Weights of a small GPT-style language model, trained from scratch on English Wikipedia.
Training: a variant of Adam for these matrices, 9568 steps.
MLP neurons of a small language model. Each row is named by its layer, matrix (gate and up: input weights) and neuron, and shows model dimensions 0-159. Each number is 128 + 24 x the weight over its row's rms, rounded and kept within 0 to 255. Numbers have three digits each. A neuron's up and down rows have the sign that makes its largest values positive.
A block is one neuron, or neurons of one layer that tend to fire together. After each block is what it responds to, as a language model described it from the Wikipedia text at the highest values.

L5.gate105:112136180132133099198144154124134143149090099101161133098142162088140118139152108151154108119174133177134133143164094132124141139122112129100112096109173142132142128118085164110093121126109123155108146148137107125160111134129117147163112115120135128107117139102136101158137140174123130172118175085130096146124173107157115164168106129121111124127137173142129111105162126170135122140133099094091141110121114153144128090129162169102131164122154127154175120144128119096088154154144156
L5.up105:117125096152129097150075139127091146157155138112122063126110112096141120124125131143126141118140142111150117106123134140112158156131150040114176142095139106124131101154137127158134104119141132163098128164154156125106095116099115133135135135128129131171137180095115139138103156112123133173143137151116090092132136129111166124168130096131160115125180181150145136112119164104168139135122086121102152108130108146145145140138125077143137117106158109111108135144090162118127138059110139
L5.gate167:132159155122129144167111123135092102141146082101136177139146180106147119167134096097122133139121135141133174138123119153119076142112147124105138146098145155130125133115142107117093141106143189116138148112145105170127126102085094133141114112108136115116136157151165062156142180158145113146154178159164106113130106146135153148130080147109069130114118133124109128122146142156137174128119094100121140101098148133095089123149112098175126154115146135137130124137115122084139151121125164
L5.up167:150135142109074144148149151113092114113154092109124143092096101119138149096071106150138142154131085160129112147100123156125155078145117109086133189101142143158132124090096133124131124119107118140147127126122145094154127118126127148096141090126155142126167125143158091132124111155078126079125131153125142070122116101134152108095146112145139081111126124157126092146112123170130131129147131123149136135177140077147117138152123107111116137194121138075112098135161107140126093147118117
L5.gate178:085118116146120115191145124112140096117114101111128114098144112130166098139104094142111143151133155133146113113109150134135109157109145086125166119158146121102145150168123134113120076126081142111145133132110088114174119115076102169146140132101072100143125124142112105107135113117144135123171129101156116058134122132109120106134169113098139142126137169100135120114164119149120145147128148103156133112108072100151079109102112159157124157100120138127189144102133114145152143083118147
L5.up178:112139109124144140118129127153105116115149076180087131119138137114128124112121071080086151131127158143118184138110179167109151094108155154133136169135128123115148119162120172127159115109131175168095120122128142166162082100110157123095159150144123110119105127140095089132087123143096139161106150092129122161136084136133126149097150120103126145148121119104145130091161100133115102160144146100114163107105151130133136105133115130101143131159145127088164157104095142133110125091157103
L5.gate430:137142127112106118155103124134050137148200124147129157125133162113178119119149173185129136075082130111099138120178150174126071119146139106146140119155146137104154113113164148125093107161128145143131152113141129139120117132102131140139128123137109130096145130076115092117139165102139088163121166122120147108129122147133140146136077148099129167103135160134123123115124099170153104131108163080146144084151100116142113147131127126149101125173122137123137096133137158128113115135111140
L5.up430:098148090064155108144121082108108133111117132140104116137111127112142160156132112151141125142111134137170150176140154163097136125141127126072145110138174167110104138111133107129100114149155163140119158178166116134120122142130121159143146138110068114110115147122100103147126141110122125120102119087115117148121109168181133142115145108105163134088113146127139125145159071122112153186143111106165111104106109123080137120079155117092141146130122115181141126138112119115101102135131170
Responds to: Wiki heading closing markers

L2.gate422:156139142139127101082148096139107113140154113107141155130151119161138139150097111170114143135138133170169172107130086134153122125088127104128143126151110131092103100138102129161100091146169155165091117114125188130120156122106123127095160124138139115096107120122103111127094144142098137130119089141115106147114132128104070167117131124132075195152117115145158121098083151084113162154166117140139103107096101137153101134097090119133104120137103153121127154138154105142094163139127118
L2.up422:098131130076120136139098161127129131174103155118140139125123102095104149167132141135104074170132099100113121154093129124145141133055170114103159198145122140097122140104147100156118114148089137118127180121094137091136113114069129099113134114129095113145104120132104118130101085119136106119118132132158165153145125131140147179141107161119111164141149127111106098106128103115176155130127102135144151104148111117166137122137134127123109112175139102121105148114138124142174123103105167
Responds to: Heading closers, name fragments

L5.gate98:127132150124155104147112110170122149139173146169158114165121089115140146125110151115147126126143098122161168123096127147164138094124122112141109156118181096173098120179122118127119112131113140081130125101120140128116110124100141136119111125103129135081096102097115126100136132170103080137124120154125120161087175143129145110112102151110172155161125153149175082094136118087127122121124102126114169079095136158130123140099104089133095130130092107108085098122149104138094164116120129
L5.up98:097118118133106119123156133140121099146142108160109126135182116081169159119176140134142137118138141132112161111105140141103140095130083116140164110116113162162132125168139141141113144125116129129110146125127130175123165112078128112148119137157116129099104092093129155154157133124054125108121126134110086128117145089120157146146126150092132157073128181124131140161144093102083125161142106120119138138089098145062135140117111104105144105102154140150088131182134134141115116143136171
L5.gate319:139104120105107091161172117117083115168123124103126136155176128134128142147127141114168128125145116143146117135144116099115100143100103132147122103121168136118084131158138128145129138108094121116179154117109140133119147097150104072122125136096203140127085129105111139085124126186118137131161105143152153123099138094133105102139084163131146148174139155133104127111130116151154150140164131152152155122131109127128122081132146083133098141139095130133143104190129107092069155149140134
L5.up319:137115150107164152136120129119137131129147133116138110124125132141162146115130099132132130098166137143119153134109188122116129113148102068143069085103142132100097190105133136110124187119113132117119127130115140129128150130082138157170108137154103118147096123087162122118178131161122130105133125152079101128131117141101125123087159140130154117101116119095102136162139105090130099167144102097115093120131116169111169161146104106073163141143083143152115107124119140123102142128128065
L5.gate322:129113146151141135119136133129126130132148108113109119128161134137143166118111140104204117152125135138169150179126136150123117115135092131159164157125165122145122134161142118127108176162133122132112109172114130140163170112103079128119108164131145150137089112139163149140161136169108111123128129150092104139094151103135105141158121135088160161123136098147114140146136103114092117110126069148101157104090153145130143115109131102140139126108148115129097108120175107124041131072137088
L5.up322:114108119122159114121169159098124133104134128072147092103157128141151131120110125124141138137168087087166157116133112112150153129164128194100134082109150107128127170143100120063144136152103098112135123114137087136088129104107110101127125123095145163133145111068130099068127087124130081104175139141132088121119101116140131128107106109115146175119149134148114125114122097145099145141093132133151147126146141165117118151132137107106117123133140091110115142157163143102095174117133116
L5.gate409:128153140117163104105129112095106069142121148131132108167115112095157110105128107100109094156094152146170151103124142100139156105110139115114112108137151111135160162159117119138133154127118109159120134159110112162139101159094114126136134112132139119134119122107147134105165132193149129168133121150107162107139138110176168125108114142146133147106173175131146089115178104144099117139114140135138126106168117148102148074150146115110067142142127166079177122149133101169145159128111117
L5.up409:149154139097123159128108114125170133111169130129148113109121121113143174139046114114128146139140120148130163119156097117112106116096142132161134117156155133126136115125127131131134133141108123136122168116122123147125111096136129112136095154113111124111064066102094132138157125154106146076110120137154109153118131155142096134141099211142150136138125129117152145135130098111079169124111159124179124129134124123144148083113139162131168168147081106113117114158143175071140118117148106
Responds to: Head noun before "of"

L4.gate2:128191142126123132174151141138130145136116111101144165143151123150123131146126117106102075117145148133113138093106147065151117153115136145118157136141147099142117138108139114106119132145155122085118133125141125156118082168171134154147181104117142157116115140120144117148124124159132120166080105120116105086104122158117133136112142111156094150109109117092152064099138157129096154136164094098123185167125106112148150115119133138140135175072097104128148133163172104116119143101106147
L4.up2:129128113112095107132154088126119150153172130126122143163105107146106124151141125117138125138148106120055134131153097131086109176119136092112172166093127133138125121135129129145155123155128138119159067152140118107115092147095110161174136123098126160111106135119133153149076112117124167121108141139085114136048107179138153125129090123134097169109127135093100122116095156118140094154125114140107157113173160157116150100132121132143110107144142151069123106134149121116129114123127154
L4.gate194:189140102137164100117142143136131137181137102150126105168150134104116093136119117105154107125108158117107137111122108112106103149120136105128115112103156058152141136144125126112152128156149121108125122091148132114115140115086162146110159119090124141172108106143117135133170108155166093108124110108139150142095166164122122134126148172144117132119134138092076106114114099105123111129106139107146149087124079130130131108127138139114085184119167142146124148182142124075105168123084167
L4.up194:154096102124147101120142135116083123139140102150099143128096132150128105131096157120122132142085158161128109114111137138111084168167120140094116132118174118171175105114127108104129134131133113116143109109148104133127128105071124194168136114138119154132114128134115158121158104147138139112140144153151144129118155108149131133124137128180119164126126129126108121123142163112185131187148047127114163121123160131186110070149125113127139124129145114090140168150087122100121163112111144
L4.gate245:179143187127089123131143104080124127128122102150106109143113198130168136131125121073139109110103151156098106120166114148139095107162140163128123107132170139149180105082110156158119143183170152132166105109134135131104167091105150139131158137132145155140095134125109127155164153139157102140069114131150120117099151122136116105134123139133117147127125143122126117116120107121106120126154147102129164140132107144175158116096112127162103131094125131144108130158149181137126119118121177
L4.up245:154120116115111122090119113129122096159161125091108137157133093139106130155153117129083126138102121104111130126158113129092138170104120124108160153141113126142107094141165135118143112128107132129143121138153161149144102117063131126144107101147142144115117100161106140124172146152159148150155117144140133106128077083082215145171168163139143153139104109157155159138102100110156134095134089170149140146128115108126107131135159104076130147117134129155116177131102121121105165094131132
L4.gate361:163143167093117080094139152165109129133150105119119126153113117099099166120154111170152102135111119168143151113148086129140126092073128117107117091162157094118153115124128122150087101110119123118147126131138139106112156096112109153114126149113165143119128153103137112177108141124137132107092107090123122123136125079098131134121146151141167168127124081082089131142104138125105105119115116088087115122121110108162108112117108122162104184170140175120111088115117099097124144082115143
L4.up361:137149144091136141165132113123152119144119188138117189126137145163098106134103143108139133095101143097142096122124109135093166154148171184165087114107138135128143119114155089154144112157119145143126134077084152149152154123156085118142159134098137166160100097095144137126175132142137119192118133132149129127157130129107111136089097138087139126089166148117162116122135084106119094117150101139147120131116129132140101139111148122095133140104120107099104125153129133109084115088099108
Responds to: Plural noun endings

L4.gate4:139126121166135120153123158167095149150125140113120128110142120155121117117136094091126086112087068104133139133135104146132121165148116069107121107104150119135120051165163107124118164088133151106124150156148137161142143144148099100129141127113123123111107166112115182144092153088149098145167182135115158105118130110155119131121125124107131125115146128101123086120150084124120127108147119125140162142131100120091146147151109132137117153153092175146168138166139126134084083130155163
L4.up4:175126112137163152158143095137117124110131074118116119105123160115118153112095140130158047144127155102123153153096113152112128126116095109136094094145117126096146136113134122100173142150123121133085191098155132108129148121082159112104113138131103099128164106098137101160138138165128106103099098129145130107139132115117117152126141109103149117114107139117142132172161104125135156147084132114120104124112168158089109146151170123112166107190159133128145160109103141127124151087093140
L4.gate111:118139140086157096141108152089105148154114136122117135119138104112127142137101127140149126128067123125162178139160192120120150129139126096084141097121137153156112093141106120120141144183144150113118172093134123139161136124104141163102115157140102145121136098169107112169124119096147065141112156112093129112112151169160145152127112136121145133114120154129136124141118096143125119128170132115144114128099070125109132114101117121103131113164091094168100128116122125211170147127121143
L4.up111:165128127094133138151112089131142109157121127137113145157133129115136160113166101137158154166128154118100127157119131135121107170165115150139158078158142141113132146137129101148139115135135108138111061104142172148113104127095159116161117115112120122103096120093132129128086140116092143143131159149196173148105101118097145109140150109077127134155109179142123138102088098143122161081120138132137105081157151115134149153108115109141129129091145133128049117133130141158134145110112161
L4.gate180:149134118137107129158120116133145113072174146137174130122160073133160152142142146121131157118106123090121157100093145120131125085104124116122142119130148137137111167115132097130111139127162195164115183165152134139104133124114105111107159109137135123111142101150121158110119117149133105195116139102116160178145093118111143144142117136116156127156127176106157091152125136171109137099118096099162153125123110123139123118098173137127090153159092100143128119165139104145152126076139169
L4.up180:138131084113118112130114138110097122142181132121103117135139141101111144154113137185151089178110146119195162131160157207163153079067110128109146127104103150126123137120146137078112131127115132134130153110113160107134079109088112173107135138129130150144146166090102108138143124143143119145086108136137111121107141127156130142101127084115095106098122128148105113130130091122159121156153144146139127166136126082109116102108089159139119146125138135104161102116139104144107092122128131
L4.gate413:150151126095117107123107132129115148139099186151152121124162173107156162114102143150111085127109138106154131122150151145134111119133183094140098150129149152148167123164153133097108131187135141155116137123127131160131131115098101159136146120134136123106149120107110095124149108171148118159103153116153108135118104107179165135170106177125138071120111164147094098121125113179131161122117141096110165102133134105135139145081088135129105127151112089138137068158114127102128093120134120
L4.up413:204132137102092150125136108135117142124163184132137089153127082101144120155145137163107123101122127115134165150148145122094101129158105061154118094112113146176131091113134128117148134184125111137115112171112143110150098113122131169131114135106126118133149116134097131140127089143110124106150142109119123148141087140163138151137135113118099160122112176150088095145155125123116138136124079141071139131105105148096071149092112109117124141176154130140140137092135112103112158123133161
Responds to: Section heading closers

L2.gate24:143117132170102083105128117129110152095162144186151106130163136143127159127107134094143136151123137130124136118084116128126075169101109120116091147172129105140094155168146135121107130097131140105149159117142157119114140092125132160149169141132053141138104161123117116159146123167125126068134102137105149124095141111123118130110120116129134177142117151150135090118156092106117146124139077100122111134141082139139129089104108120147139109128090095134207144112123153149123121114126155
L2.up24:103116109148128120087159111133104084103147144138106096127118103152125194105143157139128173134131157115145098149143137095108108132091107135114145146141162147124078186110128103116173109103130127151117148132141106163120119102123125137108149154124111139145098161119143125147169104156067128113159139129089109133129181092119096179098105127162133117109101186141145109135122142123090134106152074124141135098127095134169154179111119126142152125113130139129136142145114105146167143105134149
Responds to: Year final digits and death